Weights of a small transformer language model.
Size: 12 layers, 3 heads of 64.
Architecture: learned positions, biases, tied embeddings, normalized queries and keys.
Training: a variant of Adam for these matrices, 320M tokens, 6708 steps.
MLP neurons of a small language model. Each row is named by its layer, matrix (up: input weights; down: output weights) and neuron, and shows model dimensions 0-191. Each number is 500 + 25 x the weight over its row's rms, rounded and kept within 0 to 999. Numbers have three digits each.
After each neuron's rows, "fires after" lists the tokens most often just before its 100 highest values on Wikipedia text that the model never trained on.

L9.up404:479513422481464524566500464491513489458479498482503523470523512479523480506441500469465520448499499511466499530494517516503525521526495497550510479510506495522489517508437494520489476556488503499519496494547521530510502509517518507489519477505516477539489497458490509503525479528466473548522476525487511474489494548467519496507481496507507465510495509485509503506455538511455453512492494491513480459459484491511492503502509443526472485496513514541495522485492459533548486464507510508451465528484513471526510520455519513483499515511435499510516547494503517502468521528519503464
L9.down404:522444493511485494495483525503485479516533493461482501526532487524530504402521529531514503505555438464526539491514473496478536479468478514502497511521515505493477535515499478494485445448493473535518489469460460514492546499544514499466488530498496544474490510508530509512456478512492501530518529506503469501481541475516506487487509498485480509486494503479472456516507528529490478481480515531495505499522487520497493503469526490457522519512497552531549517541450498495490568492523520498495487517502500497508490465532521496511448471501510473493516518492514485497528456500512457491
fires after: "\n", " =", " (", "q"

L7.up404:476531457463496550512505584496485467477502491517527510477507476526514485498484504516535560503494486561504536485491483483518524487550519477467466484501494469485513546509463481477475493491497483518490476515522496487544501518503490508499462497557493482505473487463481484480498490465527510478502491526497502502485535519514520468481520481516507487480525507460514504442538489506549502483539470496463475486489557488490492476487460530519493474459508458495514511477498527512440510513492499444488511535512446489509504506545480513540502515499483467513536533515538478503471498540506489516
L7.down404:533496544517486517494563514489482520515498507493473508460465544498484537492491493486525474534511510476469489510498526512445503531474488523572474509525484517494539478498500507528534512471515483521474488504495496489497494477507508520496489484520467468459501471526491475493485498474535505499460501493462522520477519522511488548502541502552453465527489482528512475507508500522490483513465422475510493493531495481480445512489438504491500523518514527474477493483517525505541514479539486528512497446510509476516471513474486448511454506502536536482537492503525512504527499562524526480
fires after: " A", " Ar", ",", " al", "A", " B"

L4.up245:485505501515547535487518542512496465460473488475510497515518522573491521486511486520496529491479508542464534498500525525493511525504472514503522500504514538535516505476447502502461513505427498467520443510476504443512499528464476552436498485503486468520465492520482495517500490533475468503523514480475473502479482523519501501483533507503507495492473530534485498444547484450528491475514475481490492515505503481538480466498486491478499520494475509531493491492463526548459530479504528450470502505462496489501520504512501510547496519553461542527515509533481513496496470513512476494
L4.down245:445499448465512489481488460505493505490512514498525505500445475511458508542525535489448517486507535483515517505512503482529447487471497487514535490499513519493501538523496502481488517503507518501497514486497457544483492490530496518509505518508515500524516462521476516508485520527505518461421495509520524542463486530476500518489510439477490510499492502471554503570503474512531475538514495500488528485502514518506516486465492482489517513462474471520507459516511514498481462485509521540481434521483500531492507485548483544448506479508512516495448472507494499506510578492514489537
fires after: "\n", "|", " Al"

L7.up436:489510500492531522498517512485441511483500507529520481461533484572455526497504505500509465468534543516486523487497494508511496478536512480488516491505487505517460503513504494509483487502515509522501476491473469511529516496478451507474524482530491491484534518460545487474483549513527482526499456521537502505515487540482538475483527485527556499503517492470517484506501471497537433510512455506485517515452541480490461502507533473545502476456448532507468534524490495506504484470521504479516477468470531499463534543487498501507448509520481465506526539526457501509492501469529453486
L7.down436:522530519507541541487532490495482543541472552510506522435490542539486487411547454501493498506504476502502510513552496493497506492508555517513490504461517486467459474502493498526516519500520497479503471490519492488510456512514449531501480500557546504472508466449487511470508480509485522493502510436478476492515522473507512491483525545479513502508507484491468474514550473537535511482518503529520458497521458463503487503504524496500542512505470478520492504496501471478477521520503500488460555506488475486482496481495527531529488450519487513501511520473509508491490514506519472463
fires after: " the", " an", " N", " a", " An", "am"

L9.up197:505502474504489538504503495495507456444478520549471463485517520507485529499495539434562504530478510468500518507493498453501512479532526499521476480511554475503514520493473462517450494507516516509499492514514519513514515484495461465534487479531503505525479511512484475524535510512444544495533481506519500506494507514519525531546479500532504519534445514522527545486460527493475456517486497505472485524475510477515531486501498484490477512513487488462494508504513475456481479513537460520484528437511530460491459496490512493505458525526475554515482515479515493540498445475529507492
L9.down197:459490481474524486476523498529494465516506480513533476534477498480492486533499535511472497447503512508470475564494514482486533460523513497515510492494522508492503481520518475528487518494503533534455526495501447532469470484511487487515484532532478479505515503526512470466451456580531458505445499533513474492478473490494525533482503525504476497497494516521518505494518486529521508519465488483506479526543529479511492502505510466498558435471508559528468522502448477491503538533512537492487515478529505486496550469489495526496487536485525488471463493498505487494513510537499528524
fires after: ",", " ("

L2.up565:509507488473531520516464496483526491504471480493472504549554487517515495487496478522521504540456515503497518539523522472536512517496502512528474468488471494493530516493508509504497469506443512496483497499503498523508500522558505513506472482568487435515449496484485497506508466502494450515532503543477472507495546542474510460507507492527547519474462493506509468446510501497511527500533512502481498491462503504463492485534521494510501491501460519516507496517534477495471545478501510488498468485502450530564492514449531499510534454491442535451488515521521518487494495460517488544
L2.down565:515517509508483522448499445504533553487504524507488526511474536489467475479498450536542525505523568477479545507499538481494564500506466478487479511457478496497462512527482514526499512531511470547542510459542513453459483548479490503516461493503503484493489512494499456503500517473508462488507518487537470485510512510512504526510529518500483533477476480486482497449508487522490534522481531490503462447546485496501486497542499503497513497493484517480536534520543500501485493467523547491489487468525478486526472487515519474512487476480445507478511496476498536523444511498490498519
fires after: " v", " V", "v", "fl", " b", " N"

L7.up480:508455511470521485503497486471479441486480481492439491523522488501490509481473511477521484499478504525520478518477549482535515551494540507490486472462484494498483526500494526510480522506526506521515472475529460504558515471474526479519519465526495514522505514496488479506548495539518468499467492503558486505481532524439507527518516503490465502513489532536513496505517516498509474460506500486503477506507483541527489507507476488538496498534439520472509483466454473479473492503509498507509512492511525461519516478483480565536496541474540512478517546492505472434494484553507538456
L7.down480:506495525536481488486515517483499491502481534498498480468487506488560479468486479486466526490482487521506522531533497485526575482494463512469499507481488509501490453541508485540515520463518435496500499508502521501507425547464510497493477477517521516526490508477531486476462532536492512473533496496526506524481489495477534522495492493521550489483445509525512504523506502480508472510514538566508481495506501496496524497493469465464517506502541584504524491527539539495518520491506474508469481517514517512483536478465482449454472518491490483511488515517484485464464500460516493459
fires after: " (", "om", " sub", " is", " re", " al"

L4.up3:499528482481526538536475496547494470417534510565530481479528526474464489518481536489537508512497512488505482548496485504525501477512497475486493515483496522527497515499477502492477448483519483516504512491475483538514528499519483493484527449511417516504461502468462504488489513515437517463455551515529513484466507496497513502499510457524523512569513509440519495476529527469512513514533519504463498507507541527509470502514493468528487514494488515499523485500490484485501487486442476494516507515512451505493519536507488516533493510515483527473445531502505497493504469518499505481
L4.down3:481452466533468487500519488443550539448454492518474545501519531513532456497471499485494508529527516516497530547475517487468512423497498510494527538491506518537490539499502511497481507487479503504486495513517459539531508518486513517499516492469495512471501494497487507481440473495483532546493520506492471532464506471533487489512508508527457499530505494530525458542491506515492480514510478473479487476557500527535488493498482533499496517482517495509517452480488506506502525452467471483508495550500471463516508532520530501515514497476542484514465493551443524502513512491483493454
fires after: ",", "b", "V", "9", "y", "st"

L3.up262:472516509517463519534537538480475489525498502487464507479503493507513477513462506478525516501510505511504543484480533510493518492476481456520497467523484529556473517522477480519414514501542503536484490496469491499527498493435494452519488478494471522482502476464482491503491478526479478511453516503517457524507471558496468513483515505506489512487467514491539442496521523485474505530557468453480501522487509527475494529529485490519484458503520494516511520481477478479497489489460477487479518499508536499532482473543502465572531510481491513525512498559531519468494486505516536502
L3.down262:461509485534526497475470516454486498488475467482472503506481548491532528492510505503494520514495508513478501513538488516476464495500469458538484500500502522502504488517520506488470481476504487493478524541532482497481490515506495478525488464529471513540522455551430503477507517501545463510480496477513552521512478508500491471528475491504481458512460518551519514511527465509529512495526486480491470439513479484513443467481514556447491496490539501475536475500504533493498504500544469508488449516533507474478498535497529530523470506531524514537537506502475534540524497494527544472
fires after: " (", " R", "(", "ver", " En", "ens"

L2.up230:452509494504530492500458508513547533467472521495519472499502485493490529466498489492510505513492498511524526531464501496535508570492479510469469486488512513467489509483450492453514518513461472534537494486494497504498509522520496553423488464497494504506451494487507510503518498499499469523489468479543516544518524501498496470552533499550493538484478549515459513471489501501500510495514468516493462509530520481527488522517505488476516470521505484443530523493519500503519548485513466497539470508506481528526455517480488587547527478478470519511480505518513479486486473520476494515
L2.down230:514498527532473474515475506449482540465477489493540470496502542522486436489442530457541468536457508464510507509478502534516495535501485526495498545488561505489471514528467489502537518516496438517556509523521496490488513489452498525473502505494556531515507489484514460489498503519474514524483470516491497503521475504563513513528471494516463493509500503514529489504460513507510490502504482511527485474509491529548469509482478518485499494486488480447509558527530496492505433499525472494521502509518494467489512498474471503500494481476490494506459464479556462519486524506499496514
fires after: " g", " t", " p", " d", " b"

L7.up437:469538483507574475509509499512504498509515504553505516491549485482474488498495501542463475454452503502519483497480535539481535486485498574519445509496481491560448547516509499534443502497480462555498507507463484495527472515484506482493486501500499487512512466486520494513521541463504510458514447488507487513494506516494456504509500501482488469487494502477518509497469489461537452507481490504477490498507522516523484495526546520522482510505493484541484447489500521507516554492526483523484483484518495512571478470507463501482500508463506544457505476474491487526511498516516513508
L7.down437:454519542462501525470529488500489472513501489490530495516485474479546495534534461481537488509517530534476494476504513500503476508507494477486530505466480504452467476466465508508500493516492520459472521467492537526527543509508493510529499517482524538508499508506472488488489505499502554502485522503480498503461501481487514512494512464519501502534475546519520454542520488535494478465483529516518525520505486446517475488479513461527529521473475499404545520558518549502492453531475491526462504466463493520504503530522517490518523488548501486541451477496485514504481495478492496476
fires after: " one", " R", " in", " on", "In", " At"

L2.up313:502496499484514562517517525494460515533475551496496512512508472494499507477496543494474535519508519492585525547476510500493505487517453553545461502534491507495487548462513481461489513487520482522469467499508483504521498488495490481507485505528470486526495544494479492482504485474478505521523516530557511455464523519452480484479549502508517493494471536504527490473510537470493467480525454485486508491493513506483470512479512508562493447532507484522495537514463494486494508496483509481469545498531474529504501474481468500508500493511497512420472521532492472469536498522523500514
L2.down313:479510486526465475492526539473515492469471496500499464468516575467501484513456464514510503493481548485480497486489498523531556544481501490465486510480495496519443487540521495470498529537444506570548489492500502527499510452479539529496459504520508509494514503521527486499521507505534493503513510493514520477509464525445490511525471455520504506493506502533498486460512511531523508464473498442498509536474505485481524545499489496445488437510467509461544495512502495500492520536511495520559502477512479496505472504518487476511499449488511521506486495504492489522521529532490521477
fires after: " V", " W", " v", " J"

L7.up6:523478479443466483529491570532502507488495515490493465469494454460503489483471528483483489537490506530506506496523466475466516507551528476508477531484478535531490534502495463534507464517528510491525493480536485472461515513512493507494490519529506489497468492492462547517471512530461481491507487536510473474506541507520484449542581479498498511500459513508509478469479483490535474512552516508501494518531519500524507518519500500534455477513526482488531520486541517511485441495504506521467494496532476524522503509481486496512549463505494484508528544519504438517502482514462522493
L7.down6:522523487468542508503522474494463482444498536493522526503498568494512524475465487486569496418491503483531474468520481475503479490523515496529535481519501502492505506474530480517505516496527509491522490521489501530494527497464498516478478475452491503468471510507487482499500479483503513486482485482474537530488537440483530496497503550514485495484497485437523502482512510485500488556474539501544485482495516465486509493478484513538527517502509479475502539537476511444513502506547499547499534496514505455528521513560489539505493481468528506480455472493519480512537508479514467476
fires after: " V", ".", " v", " A", " B", "V"

L3.up242:488547521455467509484474501495490511487490520502458483474520526504521474504445507488529483502476508470518502495481515513526519510475521455522464480505511500509540492481485486458477546489466560484478494515500497489522569511524507511461444479501519467500453497442499530482519522508512470483516482503488488493487505496540509472522525506507476487435450511497497478474511512505522545520538483511484542511472493524469485539546519502548501495521526486434509508492538483515528512542519481476499497503461500525496559522444492539517505509461485478509473499517490489479487523474508478517
L3.down242:518505525493532501538522476530519543481515534486512484513521491447501497530505510482496547473514465463473511507471534481539452422477505504476486458503492494502540498484469524475480542489488506481476496486506461452506509499496492487504506479469543527507506502460550477495535492521492489508493497478464514520515493502470459505507531508482482478497577527477569500545535504499511519501552461460542485480481478494506506514524514507535517491463504481531527507500503536537456486459488488455480504502527504513526518518507509486498505493506528450469486476463523478492489536508488502526
fires after: " sp", " p", " Ch", " l", " b"

L3.up114:469528460502483496491466562501409470488495528525491450510507491565508510488497502513542477527520523482490506503442497538549505497519509515505523496508471514483551530500462473531506505512486497490505484506487499499541513516475526501511485462509479466500463513457541516493514532514488495528496499552528476488516477493513506514505517464482511519480508513466523454478548477473493499531510549481470506540467542513505467514501513486522472479487512516495505503443503489483481485512472492473522484499491521468492486529505492527522495520544445526539544494554496461516480492497504531511
L3.down114:467507544543487491516500513526453464496487545531538469509470507487480502501468452520497498488473480493486414484515529540471524518532487493495485483471520559482467483494457463511543487506431481529509543508489542508514520491466497477509458522488502485511486460519463493498496496503487496453501504490489470494529487485504536470506492488518509529520499494512498497483503523496465556535540482518539502506532560486483552494503491475554514485480519477455478503510497546486475504483503500485524510485518487546522479490500482492496496529535520520509487495494528487503470493449516537519
fires after: ",", ".", " but"

L2.up9:473516501455531511527532480483498495513481507470507486449486503490494526476491546513495540518557489518522453499493519484525516485481496532514457521506530483536494512485541501443469527473468493488520500501491485539532522521517469468483525454479521502520548541453515505510517471540497454507489475519518517459471492515520481464526504501493505497529485554520534490526521523479491458501472501463522511532489456507530509524457496534474490533483503521541470471504474481545464488522492458468513527502495536468491529494464492552490473507505470522524471529491494483476515495519539486494
L2.down9:513510493548497552482535480495496528485491515532525502477546522484481450531484481471520514496490449491454566446505498492496530443546500517517485479446477535488479520496497488476490488509518506506518527508526542518500481476510501507572489482490490464511483497496516496515528484497456468512506517482494444517485505473535498556507473564497516494497520449499491491514493490506540533506547479479503479518494479504510507496501518504521499483469477533528556489473495498551501463520529506503487472490510519462467489492466490467490517487459457492468479500491512518491490535488522480547
fires after: " C", " h", " H", " c", " rec"

L7.up354:496499514478500506469532534541521514468481527469471477485484488482483521498433523479520487449474515534507499504458493512512526532502565515486525511482504532476451499496471491534478514510486513504494431484456532440460506494489488491475500475515494480519486521485507566516560531523537457500499476510487446503517477502537526484550533492515513472461487471488481560480529528502523454528490462493491494503541519480524514504524511512503477481512491479461525481526516488525512517486475519513468475459489491480528517495498511524472522479490515488489532512524496480526495509520481470522
L7.down354:440509475526426508557513528493467501491495483557552543518491498500511505506499521514496502490497477512496475524494473466481506516517519495476548501478533491485504483501462487501508529547481445484476453498503527545509550484500483532523516466535466503509546472522472477496470514501509502472499511512484509507483497487507481504544478500446532492512524498487537512535528513473510509477485490499528510476509500509522501495516489477527485511519519474506554490498509497488481456475494533493499528488534492535435487460444477457530453496550510492510495467466472504532478483491528531519
fires after: " P", " O", " 3", " D", " 6", " 1"

L4.up238:488496497508527521505530469511480482492513483524535525515493494458467504502468528502501501505537547583503504513468478481492508527480491459501516495514516477481505524491467489463486470556499471537496508470490490541440491487449497480466496492508473528519509525472480540540508492491483501499519449514525503462504511534495500517483527492493526460474537509487547515522495507495479499554480490475482519488483512544482512510465493511479500540481480487451526531493471507507515464501426509504504489528518530454534538509442464536527490485530494471455493506497512488455471508529499510508
L4.down238:470483515521476527516481524463488524511461545502474469506480500534516527480527500484493482544494455502503465489541533501503528490496525584528502501469497522512494470501568481509490503488470483471490497547556503480515508470512516526480485516515494506502483477540527475494467530490509513481490491524517485554527473491516502494539437506514480491508497511504505512493501497518485450496538524491527489530498489487496512463513518502523507446509490524457467471485522539525496511503506458488467516453486499505495485509548506509457472460426543487510489475519486471520504474527548469482
fires after: "ubl", " V", " Min", " Des", " crit", " elect"

L9.up407:492528491488479510497511508500520523503493479519514492471539512524494520497496498508512509525471487525506497530543494514528496511521551519511552475478514512489478491522495519501482464475456464474535515488482496502503504530502474479449543488527478440491494473498489475466509519547508512538512525516520481483498500497508565475485508462515503495518523508502523488526523477507501469533519448570456477526509471506506450527476499500511496470428484498520495495522508486486510478478512526504507576481531469470499561511488496461530525489472517450496461534509515499500463452481482445501
L9.down407:513520531516513499502517480506487518483537520498506473497494513491506467486504476470490450502496476520496496491447480513436455496457458495493518521495455513504523560501519474477527561470551529507442492507488498494490483512479489502518509462475538521503499508517514514501501522491441472495463506521519543535479499490516452565484522491545484503467486524535466547500492514507460523482516503490498497502513500500511547504521490508475481481523516482448561523482513508495489523500511494495500509481494540535446472446521497515506465520540485497484554482492486541504459516497506511527
fires after: " G", "y", "-", " g", "h"

L2.up273:529526501460530524502487504505518495496517528535500488509470486512468494457453560487496481466530500491496499552515481531482530491478509479493490531520490482493511504475476513500494520463501498573463484481509521480510513513461518500495506463506522514509494519505499487526537474466467577514489470498546532498453515511517494498486592486532506491495518526505474509481584548488506470496507493469512475503536445494486510559479529488503475488477463477488451499492505491514478511512479490509481530477530515479494502499533480527535525471462500484500526500535471510474471491506495494490
L2.down273:468514519474510476516497507488491556479504471485506531516506507507481526483533512501481537457519433492491494485457492514462528532528454486526491474527483507477477464512434487494503508491527492477511504429535493540484526518480479561476511518499520499479520537527521517498487483536501511450512483467512526469524519512512533501536500512499554474482473483496547494493455449514506522469502447492483500500483481533506498493516485505526501521474459463479517511507499492508498520520549478482539502524485496475494496490512463474511514523460500506521460482508541495560501525550532475509
fires after: " M", " ind", " c", " ", " t", " T"

L9.up554:483498527494485504521512509535483514529481476523515498485492521510476458509495506520535553474490506547483495483480496561541502508494502522490467471489515493523520513485490470481498484497500511527484505498481469483559524501484501520530475466581476445518509504432529546476571492475497495510512497434493477508472564535473502479516540518541515482513483487519497473490482491488525503526472491486475458523475497473458475521533497504537527466477468458517500501525518496528502524526499500468481512485490475491492485534470475476534454528503495463490492500501546462489479506497519493489
L9.down554:493520462501505500496497500500500470508478481502472501524499487507499497452513514482512466480477536510499445485528513499509627509544508531508460514501535545464508505496498519481493525525530548535460518501479478478527502514490509528530512509542497484514546512515533490521516447534482483509515533499470508493508531486497466532486506487483520485493494509516479484491495556527516512491477513465450488450459526494456476493529506502565479494515478476478481513481484430514497522478506522520478504478479497488464496487514515490528500455479495523513474454506483538479524495495495500523
fires after: " A", "th", " a", " an", " d", " o"

L9.up221:486495515444511530496495503486495524440537503514541481493533543527453502479509512533503530490486494514536518495539500503485519529514533509541499502471529484508461501480480542516511457489529495513479514466462531489535497541462446481492521450546483519486543539458489489501547498478472490491482510533510526460503465520520466505457469519490466469474476483509497531496523548523515446499495484457470508523515492484548524480465467494511487514495492490481531518509495462529538530545483489498538483487495538456461510504498501500479505519470473475507496524477490513507482487511490526499
L9.down221:542523504486484524495486505482439447489473493481530542526499479484530533515499463501502479482536522446474492498493521501497548515519484486465491480524520468468512539462511482490491490469515518527455479485511479511499522488558516533540533559518458497505474505480496472493529525482528472568462486505512524524517508480489516437539510522514481558461479510513492513497519507530487526491522463495469477492499504518488515497484483484485492464496466423536490486505530457496519506489496489496500540480489529530510498528519518464480517502465550490509528522496507497459516501497494480522
fires after: " A", " H", " War", " K", "u", " C"

L7.up117:486519534525500485526522481559521518512517502575504516474503501485471506495451477493476501506491515512485490486514537469510528541456480494458493531564513487522485522464461496518476504496453500509521472506490476458524504559507457513492482499509504508512486478452498502495520530520541504499470465476544480510530501533475441516468519480506501488494486523467497486487468512513553479422465496490494527508502518517491517497480514490523479495478486553508505503490471481529501445497492453470542474472496524462471478478495476531501511484531517532491517525470495513530514515504543511479
L7.down117:483485505496498432496507488491509531496505543489503486473510512521513496491523445551508539498529465475482525491478535495496490441495487469461516521522503502523541504474491494485512463506541461512473567534490501472544447484525481465467514550507485517478490515514527531475499533502520504467455529475500475493508521515526491548497512480468523506529506518511492473492518486516468488485497517503519500476522488498524506528487494515502503498469491465492458514519465476536476506512482505505495510478515460500468551502451526512550477511501474500490491542543481544433488539505471539535
fires after: " in", " W", " R", " the", " f"

L2.up408:487510477488494491542487501533478494473442486506502471497548493532475504499477466482497526540510475495517552464490472516514527500508487520537485526530461517509466483478493495519495507472482543537504469485492469542484492545534428531469482540541497528490482451463515510516536506537512497514533479539464480473517493562514524492523542469510494442519477555506497450489469502487479465548491488479514513514502503527465520531481514531505500501479460504524522514513480499491502513511491513477501491531493524519505504507469478482520496529500465514441466517506530465490513492463510509512
L2.down408:487464510504498477498508556433487491480531516524524479477456526501486479531511460517518502493513524446509492525507477446489528504470436517550511534476458509561509512478499516489514460488520519522485482514505507521507480532475506500503485497495515477501505471527504506502527521481533519483539525536509521492476502508568490527518485467475487488507536502483469478552470498479505524487476495510488477539480484515497523514495484473495478500508466456488517526477526508508555512520532508497500522564500537497453511465500523512495474547486530469520505454503503481529452495521487519447
fires after: " v", " st", " acc", " V", " f"

L9.up570:512524483493486513545488500461512485500479512475488510528501497471469566463513531478487496498537505486507486543520551507509507491482462541523483525523520473502515497463476439518473516502538513582484474482479508467464505493481487511532493521509514488505487548496496517508473468517498467476512493505536498533456518539501490493445505496506548506514540490470501475474514496487489471508483493534475536487499512562502522476508473493501505527512490530487457525495479493481498487459509447473521499505478516473504525437486528500551531512554476457496546495513493475519501499536512496467
L9.down570:458491483515495516497506480493526535505495523517513477466492450512579489492494467454513510465491502508478499465513517489486456517481518459506539472486511478468496495490551527509468529521524483459480515500563462511465532517508524534476515465511494510545498508532534490483552496498522477502469490492470518480472509503516492472574516485513513527488484484492519481490493488506501510531484525524509551497493478474509461502520557480491488502473515508565544533493499539534462476491501526448504519471510513513514509492516518503513483475484470486447493508479491509456517539522486459523
fires after: " |", " f", "ail", ":", " part", "ü"

L3.up66:488538447508511523495511523515461481510498519521459485552509444500497510482484532531525495475478472461513507529479475496506530496475471549531485513512518509471524534471519459474484531455513476521494517481527521516545467487491511535505511499470505485514467488511534523491505460489492493522485479557491514509483541496478471520491519468490562479474502511469520507484535511477505524518487552516499457500498447443529491563499502474500483486467480498519506487497536478510488506498471494439485534504530527503456509523489471516514526521539502529486522535501496458496499488560518485499
L3.down66:526479455481484518499558531519499519542530459504490498513516496523492472475527504498514481515474455437490502488473465472496568470484480530499508505497491517495535542518482475474528532499528493538566484486540520505495492453433495481502519493516529485518511520484500484501497447523534502527533468526517501502501498529481497513538486465479499474417505468517512512455531509486524483542495511494533502497488499481570521541507485491514499507472510489511494471519482479503499513508527510450488473476503535524488528501489455518503518496462452481493506505520476523459497503519489489509
fires after: ".", "\n", " The", "==", "\""

L2.up232:544541508507504522487479493516507494481470480498500493515460497497483496469483472497524505475549500513505557483509471555549521503513461532499518552503531474514467520487447459495492495512480513511474526525471496513504522480513506521495488476526457509497495493507530524499472531491481575513490470494558518483515504490468413481482574471501521489486511543483496508471513476510542480537524496498503495513475521510458505488505480498523491463501452456466488508504503527517505509476522473492512487481460519469468483470511506508537508525465475495490544526538491506450490492529508477496
L2.down232:500518468537533488520501507498543482487499490484505512476487467442481482513509511511502534486528496504524497501484460496498572520489509484498540506477528486495507501498488507532531506486505507435497488515473511531466456502511507519509506530507521484520515543559529499495476503474501478486500460482518488495432540498495452539517542514493510469517506509545452525482493511488553508516480474443517501535514440478517509522487472492505492499508490507535526494474495538504542504471463514548502469517443475506526507498515520491500491447506455504481524465493449487527485462526522529517
fires after: " M", " t", " Ph", " ph", " m", " stat"

L3.up470:554507443476509505509491483499486417491495528499507492499539505557474508507473482487532539483484499541509469522478495473451520486470504503489492536532501491478519505500487529511502549529455461531510487490502500470555552493523494517511490446527479520513484532521504519508483471504508497490448504583513480525505493497498502471533485499488535473518525518531507512443489518456557502503488478483498510516488480480503462526455486489501472517525451491474508473502516489503474507524529500517479516503498525527509511506545463547508466524478497484477477513513536502520457485487519513499
L3.down470:550471499488473486517518500504519504509527475519501488498501521509488522442523500484525526487480522516484470504498466455453573523476551488530526493519471540509535525487498523535471510507505476504460519512565464494474501483525497501514447476492466497531486466539494500493458496486488499526489456520511475542464457495473501471532511463482520485529511514487473515464503516483494509493450454497503508534509541508512449500507518478517472506484478523519494470516463506506459521503513556558509493491497505507485455498499521514524521533508553519511462483522498507478484532521490539471
fires after: "\n", "ank", "."

L7.up422:472488478483481506505471542511530457475504489505481446539550521504520489492508475465516470505471490478520523511505526480534505526507512495565536515491500509500560494493461524507462517541498537498481542477513502480529489529454516507462513522493451505557498488479525494487502474527510455510484495562546491529493529512504519496540513505497509497481507557493471506461469534443519519510510480528465520489470490495505516509529521457517504472503497534514503478474494490516523472492503475462490502497538475514467465490466480539529507506479494498493494479491500487456458471516538523445
L7.down422:461519475555475496509511507520491477505485500505442517494557533509528515475495484518484481469497544497530500524502539531534538515507504497505521513530501530464460465547478471512475514487493519493460503523468487499513467540509427458474486459493513527477533474488522502522515479505433526443477517502486497531528499484455485493496503517536489530504443467529480501554510544515465452492488512505503517483488485518500488472492477483510514491493487502519511461457480541488503510480528476480509498489484512491510504507438523516514541517469499542538517516501524526507500499503508541488
fires after: ".", "\n", "-"

L3.up412:457509518460505536488468505527539501513510515516473511496498489499499505495481572496478478503503497478453494560523426497514516475495483524526443488502474482551541493468470511488527473516484462505507485498477479515497503504495522524528500513458456478529509543486469519480525538486454469492507482534507530501491508490495521527506485517527472515549499528501499496437474505461497503488490525481486509561497487508515499540489526470506489529522489458522491504495496486497539557515496484429490534520474524511491523482487492519514498549486496533507518494490530472521509495460541502453
L3.down412:597491483509496440501535478475494464475513441525510537466510448516485496503517483463518493502517527498536478480511547507459493509475498531497495523487503509525525541490481492482512531505497507444494478487492498493467504472490531495517552475497465525503543467500505489503492468518518491472508494517460520511521518498513502501489543490490529500496523512511509485468462506499494467486498458522482539459473474520525446478538506499486509506498462465527538510502510471501505499508498511500493497520515519473520468502514485527527554511507501482516446482555505483453527572537475497508
fires after: ".", " |", "|", "):", "-", ":"

L4.up468:467501448503486492500490522495506524497491548498515470488527497569466519501494535485508504511503511505493498500517506529547524477508466552496484430497472512520556477497512521509503508500496475535508525522497468490552509486473499522444495525523491492502486466476518476456531511494540488509478497545507530453445514510526565512504488507502519478501460510497499506456505513448467500525476480524472523510519509462504488544443523485500468539483514548498518467501479497460517533510485533500494500552512450503515541472500513496513503523470499525488515479466495507484504485494523486449
L4.down468:492520490511524495505523518477501492469524512453515501551478493513503509439507523502522515502507521490540492519500517498561522455494474477457519526499491540546461479505484453439472494486487505525511498531467491458498470532528516443486530517559515499502486475472532524489547463514466484500458529506493485526559496487497513497477536510516520500544503448495500493507490515508502479521459506496483507510479481520492453483477492501517528532470497521523492492526542516524541443452491472491510481495479484511508528550482458526484510510502485477521507514517474527476460535494515472506
fires after: "-", "|", " W", "ps", "ebsite"

L7.up474:456489490472500487548434538475530495486467494513509509464497483533515522478501503474522503496519488523485516469455483483542524517484459480498466539508481518517512510506489496493480487531419504514509478502498502497516522538473490500452514479533480463492520513507491512508501481560514524471475512458539454512506504513559515498549514493451495536460493490503501504476495444516537515515488479522498477509503522470525489528455500528490518461490506502477536530532510512553485514483516478489524523540482505468490524471473526495505509526466532451501471502549512471496515479536522516475
L7.down474:526500449502506477499554497494476467479480496502527539484498516512502458516459451506500483518505559513520468519488478476501534496472519540489476515536492514458505486478511550499487551467487488485487503489467525491496463555517496495449465496518549469462514508487508541510502498516509520536534499467487511562513539522503524508538499494539502472495520474470474457486542502438474482540501512537519511545502502527456507484526479463478494498512481517489515495509480493446495503499514516471506512518484518541526459501477508518488497508498450454490558501501491498483507486497514523474
fires after: " b", " T", " B", " t"